Part of a small language model's weights.
Architecture: LayerNorm before each block, rotary positions, biases, untied embeddings, attention and MLP in parallel.
MLP neurons of a small language model. Each row is named by its layer, matrix (up: input weights) and neuron, and shows model dimensions 0-255. Each number is 128 + 32 x the weight over its row's rms, rounded and kept within 0 to 255. Numbers have three digits each.
After each neuron's rows, "fires after" lists the tokens most often just before its 100 highest values on Wikipedia text that the model never trained on. A number after a token or word is its count.

L3.up29:121161191208077124117171165102135096116140121135168129144106116151100149204095163104159119141101091076094100125212114108088162174127169099181206207132138141104120134078161070104071145101135091080157178122085110130153123134117078104152142149138126187102104118131127121131172112194134139129112071137142195120133095166100145099141130091121115109117095172130154171168085182188079171057170166077116162131113158097140086176140128122131131143119161108204112112170119084140125124112165085113129178114135049108130147134161113152110152130150092156121128188063133107103124147109117137094107121154156092122175143066141084134146124107116099130106174134053093110108133185119140171132125158066147141134119109124150121123066141130118169082145127100097141100110132097098069107124121197
fires after: " F" 32, " M" 10, "M" 8, "F" 6

L11.up24:152122183087129133136150130101100134127076201124148178130156086133157097176127158150197094159098085142131165070117105131151130129166234139123137166098152105174116110114106174163094162135166106117101158152120114088128124164141115062126100121110181095163147142191133140119121128061149120215150092104116144148136102136095128128045120140124076137083123037125084102095091146081111101148191112126168087124085119140091168167151133115151078114148120065094110136137130116105095130115115143108152152112136120170112045107139123188062123104130170182141120176151219152096135133113149111105161128127115101147150088089164112155143138111124118199176141100162073127143179143107137113117154139179072139136113109137071075163139113200142145119129087075099094105124080152167125164122133127
fires after: "2" 26, " " 21, "." 12, "1" 5, " in" 4

L8.up455:111097152135213155122137157130145082100122137150127166128118152109147116159170087141114110048138153216153130112125149118083180149144122172155067131088154179185126089140105112144204111096163092117104134118197171119138128188138092102174162176153102154117123089138126153129136130101139113121168175082155116172134135214113075157126100117122061130105111096159153096130105098070102138138130093209114101098196179141117116115118114104109088189060109096117175142168106105124112119129098150119122097092059077135133128138087116041168081122137134140119185099080127160158156155165174158128130051109162113136112115147117085118080125090155134164173136079154087147126163190112092078098138144140136119058091179142154137126138084148133117105114150098157158103138140130108127108090161087
fires after: "1" 29, "2" 9, "5" 6, "3" 6, "b" 6

L7.up550:135142115191144012076079174129172091155108140107134099119114179099135142153103112123098166076056084065112100140131122147197132182103155150129136128177113124117148121119116108096163150120176065102102126084080148127087172138131139143164116083111139206186134055102099146139106160119088150147162109106148140140110135135179171131124092078126083108130140116142085179142137163148089116117051069131199167123133100140127154177110097162123163136155122077198160132118121147150128108093057102142128109191079118129123204157146131106118144188146161095076140138148179159128114130118139119117116155036167150110145131129105123159133123152160090151094135156186162131139114128104129069158134141186106150117098154146154180178125134168131132110088159069111088094121070127158143123106139152
fires after: ")" 19, "," 18, " the" 10, ")," 6, "1" 5

L10.up861:142133091150104202085121148165077158167112142112097115134147188123121154106085162129088148115156108106161174112175126155097086151112156146157162075093121184093135162072083156113125122066118146151115114114138170133132127173120185101158066141071098183125065131143105144110142173103109132130142180082106092109199055159092147139143152093093177141151064096124141125130214104136128073146126127126179117173170122155098118102129135111112185114130158127142092174140133072120135171108184131101179181176170144160144113186153137155078113113152197177081149116169132111123127062128068136133101119114086182120137105140115102161123056124158125132086159072097087105150200177130143118116134134093101073145080113109139100191080108078131115096097135114126134113097158149161106120142093117
fires after: "1" 51, " be" 5, " is" 5, " was" 5, " (" 4

L3.up783:139164090123105131113094110157159151126146152120092107139188122184133111195124073097084132154112138199104149132062085071126164122194172102151112124132146153107158139150088087092106103119112167173111141172090070092160104116114165074135200141163116098102143169181111164146134141141104091172081145128151083123112149157113149155108150159125125118181103166156147130135076159092134082088151157142052104077119173166101125118138137111088127096132128108108124100141145135113157092075148114122176182070125115123104112084206114140096130108106215124143078093137081154093176224175111158137137157138041114143117100129090071152056159126188116149098187137165092111101124117106149159112129127134136151110076117165154093121114115166085160091116154140099103132066127149188139114147127148
fires after: " K" 23, " M" 16, " m" 14, " c" 6, "M" 6, " st" 6

L5.up963:162143075127170102075060152085114138128073153147128108146128109113162148126097065109105108160144128147140131143089122120085135142144137109058105119150157151117159169151098098089154125149130145058099099174148104169164108140161142127134124112140111116140148063152152077130120132126101098074108186094149146142196134142158118153169102131132046157125106180163103164152153107179098092146151143111157167151103100171204167121160194097084103104174095106218119141100161085087127127144148152164160077146168152160126144105146152105118104180056153085144129041088165184127125141092140166123133194173161121094109093064125104065153137144123185112142131091147097089144170094063130078126098116064154109110095104104125180101144108130127149105098168131117103111173080172099140156106115089
fires after: "1" 29, "3" 16, "em" 7

L5.up387:118202175115180123089145162096126167105175122156127122101130149151144107159166097178183118122165093118151160120158160112146178176130139032151170160187103151108099111119130104123136169106110111066094135145130136131142147096132150067169162202143145064111123095132128135125113091101072153084124108120142130146106135163094132167095110118141097224121118096150148120080088155065098105159103154078124084135048099126138120160134094108112124101114069113100163143152106081136086152163094134134112202136154121115159111126067074089095063153109100121094116082065185106129158147103128172101219117127131115106077126149172090112156132120112154177177093136100127151169102111074127092152153157089088149125110132151134170163097158135208125156092127183126162143115128110111092086093129083
fires after: "1" 21, " U" 12, "2" 10, " Ar" 10, "u" 10, " Cy" 4

L5.up860:149127128115129167081211192128078124124134135132125132174110148140091079129128154180119096121129122171130163122171132113090146119096133082125148104088088216086091129116115157128118102058156144098082093109086119138089163077146099135042157156134138127129199126113159084083178088124133114117127093156104132084107170075133157130115119165082091160120064155134136101065099139146147086130163138158169103133108126162111089197116152173111163105084114107155154126164155171134173138096138133189118191155183119144139163102150077114122085152130115194108106069104118166117160132115114072079130124146166159177099173143084113125111153140107075119089103153157169137169111099080158157143162126138112099166119197161186106117091094170143147170124124134083104161103104026127174149098151120
fires after: " K" 34, " M" 7, "K" 6, "g" 6, " Pan" 5

L9.up520:150073104160151178105105164141135149139150113151151129106137193121128124142119096156097187141110041146089133099113106095138185172111121109156220145127161109170100141105158101075108092146125125116095118168132088143140165150161101085104118097134112107124136119096162082123065093143173147163129135093111082115177128174155162096097099184156164113159134141064117195182108134118145125073148160062093095156134114125119054164128084070160124152186152074112115121117066166224131126139088114110143165193110118164113094141169155172146115149147151163100138153066112131114057124119194131128138141146178120133110186123132162132148187103109091104125084142157120157123124118139089142220134170049148142107103145125170136132102122160090126141118100105072158111110110119059152128092123151
fires after: " /" 33, "/" 11, " on" 6, "," 6